Weights of a small GPT-style language model, trained from scratch on English Wikipedia.
Architecture: LayerNorm before each block, normalized queries and keys.
MLP neurons of a small language model. Each row is named by its layer, matrix (gate and up: input weights) and neuron, and shows model dimensions 48-143. Each number is 500 + 40 x the weight over its row's rms, rounded and kept within 0 to 999. Numbers have three digits each. A neuron's up and down rows have the sign that makes its largest values positive.
Before each neuron's rows, "fires in" lists the words (lower case) most often at its 100 highest values on Wikipedia text that the model never trained on; "fires on" lists the tokens most often at its 100 highest values on Wikipedia text that the model never trained on. A number after a token or word is its count.

fires in: "would" 41, "can" 27, "may" 10, "will" 10, "could" 7
fires on: "would " 41, "can " 27, "may " 10, "will " 10, "could " 7
L11.gate295:534539470447602541482499478588533449442540404536498536477522511520505475533403512478521430518489502511505549517438538545511543476456477465474521521564500524518493545502528547532561467428442546447522528478536511504485546612506508528556478471488490419459485519453494522521471508526547545467
L11.up295:442478450482499531476514520471452474440415549520490502547467504523521517537520551480558521476496502487512464498401511463531491531465542469500486462467484545523478458630475479514498555383525482472470503550510539570483607507572471489436527557458518475510439536432550459470449460478503448510

fires in: "s" 37, "its" 31, "in" 15, "very" 6
fires on: "s " 37, "its " 31, "in " 15, "very " 6
L7.gate363:484476490497514511553468536550528502472516487500547563528483494443549467403499479524580528488483494560540487475469524497435446495483531457493472518483473494529453509501431550542486460468423513449524514519570474460514514522402544515466497510534468461546455540493498507457506578522538441472
L7.up363:507492481557493520475464506519479465531463488479441552482517474533551527523512534498540576531512470502508484543517433494510495562539457575516395407513472485496459527459527480480454535541468545559513595500603478554534464527492496565494503471491507493465469538534534504558458481522557451442

fires in: "no" 30, "that" 22, "which" 11, "to" 11, "of" 10, "any" 6
fires on: "no " 30, "that " 22, "which " 11, "to " 11, "of " 10, "any " 6
L3.gate291:508504452506470464462477401547533488506424548491531538491565490466561519406527517476500498459496489499505519502500510456534455495452506496506541483499532441468483549523498463486490545470576490485466640489533518537559461495510509602516521491467495513484603543488547463459469457555513480452
L3.up291:515497455531483484490444484539477487495526490544510556513516510472580522446485553514540556520525476472469469521470566513517495440506502525537513437513496467570460482389499468519554473521573509480478440522568492576455479543444500584465506446495452506587543497498426460527531445480501444424

fires in: "on" 26, "in" 24, "chinese" 13, "of" 12, "for" 5
fires on: "on " 26, "in " 24, "Chinese " 13, "of " 12, "ae" 5, "for " 5
L2.gate45:563414523515508475498485504508457523494484444525540506522470467460578502389505561479506516482474480464474479533443602528491538508465522425521421484538509464484506516505539558438579484524500548521462493539413494483427446541502508497482443534462477515587536530433529588441538434469528493476
L2.up45:542619526500471528522438464533481491554451489518513540529562498520436438493510478537568472471504529501496426460469519514586450543487523495561473414484483509498486474488524432506509463497546503539532538493541460554480491487420559422422493540542492551559448483532528517475505556522469497478

fires in: "in" 86
fires on: "in " 84, "ess" 4
L7.gate277:499465452528536509486455444489608529518467499551509559453534503541482528509487530482511494448479588478486473531458575424522530551468482505464501470467484496494470457485546503512499507460489478522497489473482464537488441507415530493534486517503501486573488477556454550501507519486530494426
L7.up277:498488480476448531478393594498484503464524522466417471486470495554459473564511524516424567425489484445517500476408579518526480528464419484540487545589478536499507497492487453478481468448518490523549482502475516544495562510542554511481535486422544541480545512531462445502551469631510545537

fires in: "and" 90, "or" 7
fires on: "and " 90, "or " 7
L7.gate156:449480523527458490475518468517556549493486498454520499518508479526532490467537467474468526465486524606506526531476560491481509545518517435533487544489472478482580509554415563590475474487483511484524504486490434496465465473482510530474507489532436518452548540513503453417558447570516456511
L7.up156:516483537405454476591454465494499469495533494497470479474443488519560579530540460564499466544505472484545505514469496430502509468527458452425495504461512541432456516491503566524511546486540491457431479472498544490509429516512515463511555519508438482529468459532491459470515514399509486573

fires in: "this" 53, "one" 15, "it" 7
fires on: "This " 32, "this " 21, "one " 15, "disc" 9, "It " 7
L8.gate252:503517547525522554533510507549467457464438567502484510534547516563533502481515477456535525500466440501495525541510489514472511489513501555471537551495465528559465470474464463524481458513448534482506486554484515377557494519465484553478466476470487384556449539479571476437467519533517572421
L8.up252:480545492469548504444545529453524609527507476435480481485535481439509579449463485462466456549501581489539511499507472525539541544501525500509504484384411484573535536481526482472498536519488573486437522445452501513501461508431515493518582523547453504538479443454512500473499532475521513488

fires in: "of" 97
fires on: "of " 97
L2.gate129:490515524458393477433553549597458469458496455496476527532531456488534458509427522467482434468478506483475529504530521495545456473514437443521435514480479448649489530589474512418500543529496488539531536471544505493524490522552543531453505526416530485565500525453495479466505532460577554463
L2.up129:528486411438533532518489514530487504524538437516502500524419519468515453508479549566549474482520513435500462482549477493498493437480479451516524521514466469475446472509608456525490518504483467495510504552545532559550466459524475575467546426448526456573571450537559480507461530488538476509

fires in: "by" 51, "of" 34, "with" 8, "from" 4
fires on: "by " 51, "of " 34, "with " 8, "from " 4
L2.gate128:526520487516439524460440550585504480434553484434436539487506492490557472487522571466490586490512447493399498489438518454458479511557456486539477467551457475529499531460607485541513481489554541522514514559441536521476520486431529435532490547437499502555474498523486465506484450507552490546
L2.up128:457539535531450532452492569664436452493555493591507539455538511537403465459550509501463556450487446474523529512493542425491445490495483470537501515558474416530485476465453546515500502485557515507466525518489510498497513492476491471428509553416560514501561456520490486483462485494544485509

fires in: "of" 79, "in" 21
fires on: "of " 79, "in " 21
L2.gate286:534422559524477523454463551578509507428467551509510543593542472516517499443519488499497478515482459451507638480558599501466476492475415453471461538541498449477577500459590507393496470437499474509510494482427477496494468478465475511538492509485507489542567523492556505521535519417523537490
L2.up286:506533531533521477516423527513491497511577591572450437558463481567479522536476492476462485528510417462519511475510532491507498403466471457520466478548497447440519484475446492429535534477480438539495549527507551474466510470538493551500444563464460481461505491519515517549443494458522518536

fires in: "served" 19, "began" 10, "played" 8, "worked" 8, "started" 5, "arrived" 5
fires on: "served " 19, "began " 10, "played " 8, "worked " 8, "started " 5, "arrived " 5
L10.gate71:520485470502554417520507519504583501508454540462529521491509482542471493513536461481474535455437508519486484482470511459553466559448564514461552472486508514547445529459485556543544569495472552500522453550497511483469500516367524475481536469500531473577472527462534509492438487467485521527
L10.up71:453511538535552486543542442504389416536502505417564419526506490552503504536521547469469525532473442536523435529448504428490452594528503427512489519516498500580513525555508510532478500520517475521525462521446501547517484510494493455455531548510497536522464553554507488491578501508547442520

fires in: "of" 82
fires on: "of " 82, "Sav" 6
L2.gate428:503529505486455445479538521509487422518442492504552521457460433520529475438517477477505494393504452510482454500520538505510511498489468400500470532510490538563500542547417482553614499459451544550491525554493514555518410495528494549515563477447467503524454477516491439533472538556536528527
L2.up428:455516479504475541511488491468479546441459492443452536468553480484540467448520478524548540460489526424542440516576481464484502458487539477555512520497526417491529565475486549492450530394510524504460473516510501490430462497445469522463426471553484471401546528456437454531505514497535502512

fires in: "to" 48, "will" 8
fires on: "to " 47, "will " 8, "Gu" 7, "Rec" 5, "gu" 4
L7.gate377:532485546511472501425545549546499501415518466437511622537517429464507503456412547521525484456520442521546433536394506518499592565518551516536547506470495479496538524442509478488462450460460526519502464542475491476508504513575520497559540480472473457513515485497515544472486451488541369527
L7.up377:495487447474513504514462480528490537490522482474518530487486555545537566532438432508501521509443448484450490514443525490558550521515485442490539490506421491575595446597466466572469569478479439482506577489516529444547496470496457544537540483576508515462499447505552571418470466473455479505

fires in: "that" 74, "which" 18, "each" 6
fires on: "that " 73, "which " 18, "each " 6
L3.gate170:562539518528463482435601485506537496500447542572606510481541475492518503440497518473547461482509554497593578502465515510500467468410533494555557449511499494471485521555472518481465518462483481537480542521451490557446426519480450493501475471433530488533491494511503481394494477417538506500
L3.up170:448506504417492517510631532524485490434492523466503542507491504434590509512578497555490506461510525518502491464540494451490470555482468455523500540482493495508510489526408461455468484489580618506525520493490493478527460502548483469548480457430449545421459463500480514463456508432544502487

fires in: "of" 26, "this" 22, "following" 9, "addition" 7, "few" 7, "sheet" 6
fires on: "of " 26, "this " 22, "following " 9, "addition " 7, "few " 7, "et " 6
L2.gate31:542482567508467540475451480538518538435424628476502493550487450412558406537578503465505461460494447488520491462541469477530511426497527535532467496523570472492490495470528530581507550477521473525470485514490529489513442490431464484461519514483432471536500533509505494548532558507466533474
L2.up31:541475520525536527603528464486550514512407491494473456543402496424456481507514534483552535536527499527511520446522485470489505543455486509588489432537519505568484514529439450435510464465507543507567485425467511549518507508520547475436465478500440512472511591518524471474485547520451479417

fires in: "he" 48, "n" 19
fires on: "he " 47, "si" 20, "N " 19, "ul" 5
L2.gate360:451473579445496529391531494518453404459459477430504496474513531526547508451520511491482463496471472467554423523528424516502526569516441546499415555586529575537521520552513526476532454537542499514518579567469524516503505505486487480478506515488415499578580458485570576493464501462493479528
L2.up360:464471575549563480417509484556530513461520545518446498424424531501460437517535490522453460546466458555494495474491515507502524450484502542507570518486521506495509557511449456500513445514474403577453472497529493493527515480511438500532403465496512533416464507463536483562505534477472488534

fires in: "south" 21, "west" 10, "gold" 9, "north" 9, "east" 6
fires on: "South " 21, "West " 11, "Gold " 9, "North " 9, "East " 6
L7.gate257:498515533471508465514475493515431517570439524442555477520499499517522556483502487429467561483494488549541486525473558508456541462523501446456460447548541567472478518490473503483481510526502504466521511555535521406473517492445565499457534496435425501526509425464558535539529452515461467530
L7.up257:493474547560494463560624499449472504521469531485450449461449502490486446477506480401499509535486427523549462493500525492524492481400436511519521436525515520426554444452462471525468565506479483484429526510588468584519530507556551566550434483487502534475471548472489551530448468504572479485

fires in: "over" 16, "about" 14, "than" 9, "approximately" 9, "around" 6
fires on: "over " 14, "about " 14, "than " 9, "approximately " 9, "around " 6, "of " 5
L7.gate163:484498531459545479482497424479547509532428496575492539450508516507504442464540503457492553469458488585545558547487533486488462492473560528492558405560576454493499509529508462531478540474467580502486522536543448505462476529411501511478497498485374453439478471460522519545463537511476519479
L7.up163:579443523496526406491475514585491538530533493559540499466472534475435490543516483501520566554503507417508479516470509539444452504459493567521454436555454506450540543528533469542512456497469469437492518483491534542484507536441541376518513516421474468493508459554440442508545588511489411534

fires in: "to" 47, "of" 29, "on" 16, "for" 6
fires on: "to " 47, "of " 29, "on " 16, "for " 6
L2.gate175:529475473538508449452474532551465450427486509567540543446424511489508446415499557484514576535498480405549512527503521515525463436503458449562513476497419470570533502481514488509583486511527584475487494517505479422428383478486502536447532553509455475541527500514487513558459471495528517479
L2.up175:540551569463494507465576526532471525541590497510473495560549468493434422532456519490480461473493498460502502521438524509507543541494456448522481549552416444493561463513534547489463501547477508523504499574543525473477520458535503509488460497430533499543461456494526582485491465437542464511

fires in: "that" 29, "this" 29, "one" 5, "vincent" 4
fires on: "that " 24, "This " 17, "this " 12, "That " 5, "Vinc" 5, "vic" 4
L7.gate311:540520556439523541489503425511507520465441510495475554438537521511510478499533477497512498490504498484481539458520425505578500515369480529491523445523501515515517555472453457481511445505437535497443542441514427529479430583468537569503492539474489505605462525517539482420584557539534548420
L7.up311:435436583486525494526507510488545504468509520410557446546543545475523646529510502470520522521516552449575437534484452455545580496478546468503475439477505457514460500458474463503574506503423539490491525509451474519545405465521510471530479476519491540524555547519468415484504548450564472511

fires in: "over" 18, "around" 17, "about" 17, "covers" 6
fires on: "around " 17, "about " 17, "over " 15, "z" 9, "Z" 7, "overs " 6
L5.gate328:487505517459452487442464473550457502508434475452479570495427477516581482428509554466472535493510534450525427504480533464416513578472494481537455439572491445550535545498529492528510462526488488473547568584484446538482450478512506493503420518489475514482458510510511509527483559526528441514
L5.up328:564443548546489536486570540535600477471565491526460543471473473513511467505528463524447510509481515507502501511454571466547471470457455506470531519503413440482518503464448482460491500579489459545475412481472479500496458452455498509500501467507560469483539502498540507457472555508513507562

fires in: "of" 23, "these" 21, "three" 10, "two" 8, "were" 5
fires on: "of " 23, "these " 12, "These " 9, "three" 6, "two " 6, "were " 5
L3.gate275:490423500448495460525453521483530527407497492561477545514536441531507501516502454406510536518467534456553489541495552525481459495454556482549512575505465507584477483461544481547636540465492494520492533466552543445477498490511512492462481540507469432507419532524479497526514591520504491475
L3.up275:534466512544494433544489535427530512465492538537490455586433470464561505476509477478502366434511467472533449486456537486385460583536511519473553499502524478509513530487533491488548580475475502485556518461424447521545488507499506527506507548549427487479475556431511520559550498523529511492

fires in: "of" 38, "to" 6, "changed" 5, "circumstances" 4
fires on: "of " 38, "p" 21, "um" 13, "to " 6, "changed " 5
L2.gate332:579490449458443458487440564501467474498512497484573517417530480480510418398559496553542509512476508542473495534501556568472479458485497508554455584558516490489579503462516527535525515430456509481543498522462489561475489521427484506506525532488442434545550580482496522501498559490461500545
L2.up332:498503476517447499471524514514503473458418497492538496491529499449551458497489522511523505461514507527469521541574565476534465484562456556491519602517530456500471558495473442543538458432445564467501557489481562532537434490439547475471504507510416454509486533448456457525590516543556476511

fires in: "would" 22, "led" 11, "ran" 8, "helped" 5, "came" 5, "took" 5
fires on: "would " 22, "led " 11, "ran " 8, "helped " 5, "came " 5, "took " 5
L8.gate272:489519591539573458482444536520438446441531519484534490499523492512534507466499448522544476407456499475546439554465518489485511588530578546474536515455541522541515469586495478546474513466544521497411520556502521550482478526527500543465507537481552454496513483490487608496496530511477500576
L8.up272:451452543532505461511554457410541576544475550533557493491467516466502562425503537514538493476478468575546499423521483510509514485438508528468530605470473546478526536490483465542451418438435496484486442583521479483492496512549453479536496505528473448524539517487483566495487514485456477468

fires in: "and" 81, "to" 4
fires on: "and " 81, "to " 4
L7.gate380:538498490550474456460487465583466539539522504504519548510546519495490496476520505425545493488465508498416456576543437478504520417517458544521494408543436487500424496498491467572507530474476549489536479477505463471496570545474530464464538457482447488527469431557487506444495554448517554601
L7.up380:520443363466453529449509508524543521461544539465417550436457489545460495533447491485397531542499529488454551521500513542505528513473459517475447483516509428518489507538531506542491614446499486489501506475523512535467570477423537489566521475497498542484450468448541447515444491409503565483

fires in: "or" 34, "as" 22, "in" 17, "and" 16
fires on: "or " 34, "as " 22, "in " 17, "and " 16
L3.gate207:509547552555522452562485443462533518490455480577541573483469474515505528491519509430557552457492543536482528524435517483469397504466445489518504427548448476482522515471515602478484551488485471455492445517470483500570476520488462513523518636444518438528579457513522456458528499515446514476
L3.up207:572411381515512489474447514538504501477405507552484497493545457537531422488450551411517497530518562517513499470486510542481509428477518426434513491521500480526508479498467524532527439511438514425518489508523525503479481487448543423574493428588461511484551442514457458486565495449486523568

fires in: "for" 46, "than" 17, "to" 6, "judge" 4
fires on: "for " 46, "than " 17, "ia" 11, "to " 7, "to" 5
L2.gate215:517490509550476518540551476546481544518538526512620552511495465513471452512488491515448506530501449457520505501540538583486450504456487539508505435569423447559499553518541497549429555508437478486502500436512501529506487563436511446418632587497498481488460492517464462418475539501499560509
L2.up215:536483474488501435476489475521469516544551511515484530472527505495541498498465554509522497555514549474525573496422544563520477589456517486551469467479511498494404427508486558525481570423504431472493564499505543529567430509494479523557448503575497504555589432453524515535496455499513499451

fires in: "and" 98
fires on: "and " 98
L8.gate125:561505503480559522465507463579532561502472501472473497442503463473449584518406514496552468481483513530556415506469444511493499529492460505435535502535529482506504543481430540480499558511499438528549538496527494408485479564552502555430532504526520447540496453575564494507535552474509585578
L8.up125:489464475471501476543471548480526592493562446493494582448502492509477472448530467497427508400490489442481473485565467519513569454497491471431542484467535454551512504458488513534453459461548541422487515526544504456451571477497588450473496466478499535433474493516506499505466528518482570601

fires in: "has" 68, "have" 17, "had" 15
fires on: "has " 68, "have " 17, "had " 15
L7.gate242:531555543479542463507502488540570502466511457521408575480504432493438489543497506449485451420449465513535475610449540522566495538455520496508472542376544581495530492442510436473498543538530518554460522493502466561516482490457515510461525507468555447496513548416516530500460516573491514519
L7.up242:518452571494581528539457420527459541456501542447473542486479522543500569456533499502491465511491498482514430463498502472524543544468440506429514493514487500475491516472479482491541472469525475545442493599489445485590447501514497522469512476456512513507532577466508475502425532551491470540

fires in: "was" 55, "is" 16, "been" 10, "were" 7
fires on: "was " 55, "is " 16, "been " 10, "were " 7
L11.gate147:505487436500531458461419508555495537530438440413589560537527587443454533510443536530498526541474497494532501522459530513471528517519520495412478514516545560468549491477411438538444539460477473510550493485570545520533522498462492473516550515454560416483536503449535539429457452523480453469
L11.up147:492551477472470432515504485508537499580459521530508464556502507543469475575459463492497478462488514517412542481481544484514542494519569448590531533497529517502561521493556462580522513430507488494528422479553527550537474511531489464471435495467564493461424525507508464551431530501401589513

fires in: "to" 60, "and" 33, "or" 4
fires on: "to " 60, "and " 33, "or " 4
L3.gate379:473549581517560502438489451539471511498514457485493542521500425520472537438529521474476475485501496519472515514486536531513428523437445457458573531578530412542462527505458520501519486504500576464480484457471515443492444501492537486540534550468486461502464432496500522550493559464488503519
L3.up379:504475513453471519441489478496565550486443470571495504507548469482515481499451492473506515489495548541530512481456514485458524453448477515541505439455463466490491526495529544517527590522479517353614496473464494519483527502561499499540537561511527405535478488491497471471506513484508511527

fires in: "of" 37, "with" 10, "as" 10, "following" 6, "joining" 4
fires on: "of " 37, "with " 10, "as " 10, "ing " 8, "following " 5
L2.gate288:498519530539404473448470485533435470506507499509531544524486534488461430466535547555489535437481464529455560461433523410489480498537494502521419529492539504572470498511612494480517431543574527526554541441456489497519518522497495432461502549508465514571540453511483537500486472534467497528
L2.up288:500528543566436475492483532490456499479507517548541504484417523486569438502571552561513546514509505527455531370496515525526498562487507538494449551513512505510515495471574505517466391498510508496545489477488477463528576486495556453481562486537509460564434431566451459484475577517527477429

fires in: "while" 35, "that" 15, "although" 11, "though" 7, "m" 5, "when" 5
fires on: "while " 28, "m" 19, "that " 15, "although " 8, "though " 7, "While " 7
L2.gate22:483520558573530429480436445464455495529475607485513536477460427517512527494561469474525498446483517523582454535510467551417502533466547531500486417578543535543540531509433479542402500447549521567554557487470489515453513553483437532399486532467553516477508511518480494477495475495459450519
L2.up22:522422505454476505478472501505480555487476436474535461525522489527525479499495508499564453484521507493505437462521501481519480456450451474480496494497494520469542496572413605447500414549475476435492468529480462474465447511444450450488586403483496491494498493485513466504487479446511476469

fires in: "it" 21, "which" 11, "that" 9, "who" 7, "station" 5, "one" 4
fires on: "It " 19, "which " 11, "that " 9, "one " 7, "who " 7, "station " 4
L10.gate439:506498485535532513455576498470469583505510543535521547462570452505520440433438511466554467509491448556482558515498559445489545469451504529482491512541549426503434509520452461510448500505540502558556517508479482483491467537476515513515482487490458486518516569545531428469510525466540565514
L10.up439:428451563568522569497595477543449507511447479465552541545500470427504532520426512461461483469472458563569561529486472475535452551550459551448573463495519500521500495469515478452521539434495471567490492470393528477515473514456524544453535545539475508516486454540494528475503520483500587510

fires in: "to" 52, "as" 33, "than" 7, "of" 4
fires on: "to " 52, "as " 33, "than " 7, "of " 4
L2.gate443:580519475483498463433473511494475508530579522505520456525436517483493516494572501439494585488484461429554617473419518523453496469402458524477467463477565452517460470511505547583453482466559535480506562534438486510542425503516497478481544458470510488490477514487527531442482487534521542570
L2.up443:389489461461510496531442531541455520467496494479511509550564476551525490493489503503451499561528551452483492534560504515491422485472508541537406433489426505496501563562608461517495539512458502472542485525468524520501524491496557490502482524566501551489476508469418569456527549435466494499

fires in: "and" 80, "or" 4
fires on: "and " 80, "on" 8, "or " 4
L7.gate294:447503597527501526511477458472553514436503477519487583526492492452514556468516568468534550495518442536484484542474539564504471473374497499415495477503521480527498503487427486524496453501456506462506491517611520460498477506463553554478497505538535496539433495474514515387565511460508493489
L7.up294:510538565509490465514524503454494556471528539523411507488558501443432529516524516448434500509527483469504498536472483490507510500487435478521532452606418447553562438515499458516512478442534456424514470468494593507488488444571559474455474539496475512519498426500547461493486507515524579511

fires in: "began" 23, "started" 10, "on" 7, "continue" 7, "andresen" 4, "himself" 4
fires on: "began " 23, "en" 13, "under" 11, "started " 10, "on " 7, "continue " 7
L2.gate220:473517568486486475558532542541537528558520518522531522493522470520461478448482555516507496456425546501537513468492544460481492626480475476481437445537573519565470455549500522504538527439519489468546473550549407485525553556432493456491520525482472386510457463492521479507530525536506486572
L2.up220:527551449478559520527491510453502538468557498441527498526481504499422513479483552531483489499502502506507476530501502489449534473415540539481417476525541421530439537558541550505501463467464443500583414518503485534611478504539475441485469481575499454502484557542518394542485455527490520581

fires in: "and" 93
fires on: "and " 93
L7.gate256:565524405473475489524454525535504496482496503507495581496521474518557469446488457399538475515495465547491496541483410477566540556495498469500495512511522459529478561478495492528509575461494525472543516501502454489464448527479501455453580480491487487494413483510527574548488522423501593480
L7.up256:487476493526446540494511483531540516467483485567470603419437497496482549565415479447469467545520476524470429490414443521532454464449475485490508463526465470549545544538481542514453490440528424513437500469498460409533538541488530470499452560541536509511572469552512529494461535467532525500

fires in: "one" 72, "each" 10, "everyone" 4
fires on: "one " 72, "each " 10, "One " 7, "every" 5
L2.gate262:523543497455538411497521533530498534598476485560589484512535436448572487463506480371533530471515533446460520496469526494504538516482479439470509565548573503548495509514498486486466517428504514496559446529477522488515442544449473407498477547474523440481507523526539468538468546474524455504
L2.up262:552473484500513465494553517499523456487403518533537472507456495519583520525518472495476527504519492435566378472453468489497538531535544489520506559457515530530557509374439463483544555497538479521411612524482540564485428522468537518492543435495472488505535505537538514510491516494527486437

fires in: "in" 34, "west" 7, "east" 7, "south" 5, "at" 5
fires on: "in " 34, "K" 23, "West " 7, "East " 5, "b" 5, "at " 5
L11.gate29:593504545462530437512473507413465504559397499509415540494518494563489489484495503501561490497504490543510506494446523544523492523446503478536457520497463498555490513491465400476475439471528453492491482575552506440486516506453547530519490496477545408555530540494524514518472493461483467527
L11.up29:563419511565527454556476462455551433503367552514536517455479535487554501501548475514416552472495410482525507502488520547478480458492513512464503443464545480469506536528484515419458526449493480485558470498451493479557479486489513519466507476530522468509458499481517536519508572466560548502

fires in: "de" 30, "of" 16, "on" 14, "ecotourism" 7, "en" 4
fires on: "de " 30, "of " 16, "on " 14, "ec" 11, "en " 4
L8.gate396:496503507514520497457475469569550518488437529419505528480482486456499484502507534503604450501495432450553442529501534486517476534477491426537469511589552484568509531482573484541521518439455441464520482458476460466511461482450463596460571518458466480566561534506598468537560539579535513564
L8.up396:513505550543489535531415481500497445423546429508510535488461388515545566531526506489472431510512496486512536472519536546493430482431516503510455451482437447530549530489442466434550531497567486491477533525478564470484549499520520529523466590497514462442457505558492459498469461469454504524

fires in: "had" 34, "make" 14, "with" 9, "makes" 8, "have" 8, "should" 5
fires on: "had " 34, "make " 14, "with " 9, "makes " 8, "have " 8, "should " 5
L10.gate109:585516506528508461454464504496485469466488480517526504502517545529484466495495485480586490434495448479530563550459523518486451527433581487447512516403539534481453473542531515596465476513513548456438492525502542508520445497500472473486504440497462461534452513440538442439484465449473477533
L10.up109:529614478453553447586467451400560469531502526516462547495446508487485506523488513570489430458489471501427465439474587496520476598509472428539481559534557501532576483483467429550531524532508463515531448503504469489522514532469520529514549471435511428536608497483505513518462510530480481458

fires in: "after" 56, "before" 9, "began" 8, "while" 7, "upon" 5, "despite" 4
fires on: "After " 33, "after " 23, "began " 8, "before " 8, "while " 7, "Upon " 4
L11.gate274:538479393429472504472490517538504501533449529423535462502482463508510484460465526501572513527503550555507451562494510502424580442551451490496474506517453525527497502553529482556530529497485465513534449503488502542447525563474475531506531409462519432488459545510505496522530500517456540507
L11.up274:512500455448497468527466493490480537511519534513502441444541568508481515487526521538514509500510489492483447471396473420431523515569461555517505401449510463476435550511450455524438492490507501499577535564510511559478572538430439430544478538494559420458494440554507549460542481542486522466

fires in: "at" 35, "moved" 11, "go" 6
fires on: "at " 35, "moved " 11, "go " 6, "es " 4, "s " 4
L8.gate105:520494532531458454514475438457517465490500538523537502441537505553533475484512506456551553471484535560544496539457547507502463506481509520550531476435494475437565499541542505597466470418422577507499548507556508514455471506479475497512487503505480465482411557473492499509464525518458547479
L8.up105:463519531511437524527497495573539447558487537401503527463465513525488492592476496480490505525480468532406434511541475475447465523512528518501481552450512478489486549454495524572508538489460545502472499500523534559452464487484493476562472493530598514427515422582470509533457549464493523474

fires in: "would" 30, "did" 13, "took" 7, "can" 6, "may" 5
fires on: "would " 30, "did " 13, "took " 7, "can " 6, "may " 5
L10.gate98:457434441435521492501470518447516436494522467519523498481425530465567435484496438528488470403438496500486531528500494499454493527481529541459510523454462500509485498476495502621418461515557547428497538482543544540482564585477541483525550562417546434570485443408447518527408449520509504500
L10.up98:494491526414563480508548477517464514455480454533503431567502588530491499450601472574505480526476558418500534500459559483472461483449572505505508534521457533506483562495540531511474477533518491547492447500517507414487551540486501475463523467451526514508550515497501426445554473497573454509

fires in: "of" 86
fires on: "of " 86
L3.gate264:480463479532485542436435510535492472460455559536493453477462438467459492466590472446541483545484487495514585553498470488537486493494519456513478567493599430543568516515450519516546560530456407520430468552578477511477479526522507522519509489483466479493436530497466517439586503555514574452
L3.up264:498547476480507486536433556527419524544540578448566458490484445479507538424589435543524485409516485464499537528549466478498468587577498493493516489507493451488561558550487553508462502536540419525516357488465547524479522498473559479512537523475470405481473493449491565530446500493496550526

fires in: "after" 35, "to" 17, "but" 8, "and" 8, "despite" 5, "he" 5
fires on: "After " 22, "to " 17, "after " 13, "but " 8, "and " 8, "despite " 4
L10.gate369:542431561585495462466482450453560487452464512510521514484435532483548493455436482501529572475500427505514551518453515537519510458489465437452534489543528520525499489553512489537515507477488587498569506519491472532378484510470496493531473516452515476532436453512549509488436497542530522448
L10.up369:483478506478602502499511514502414542525557476524427584414467471482558527472568439576453452554497429481499433513455465521516532502518490518434514500421513442435450480504572480523521432456464521526593497572489535504551489508426523541470450491587508442467451496509456535465516464506504525535

fires in: "of" 15, "other" 12, "to" 9, "on" 8, "in" 7, "public" 6
fires on: "of " 15, "other " 12, "to " 9, "on " 8, "in " 7, "public " 6
L3.gate238:523513471482513467488470461552440507577491478474558455558477487521491426486514484534487551467467466561515533548409478491492494508513445439583403503516550434548452525526445534490523486532515432490463508540509455514484449556504485472468479531515498451517494544484433493468466491463536504498
L3.up238:538556476579515472530513500500491421535522473531533570505489507470460577438533519427535581483552497448427532541508526468453475467502542462477485440507461536506483506463545519508529477483467514475442536505541461461448541493503515529563538486510533498501548512480508484483488411488507409491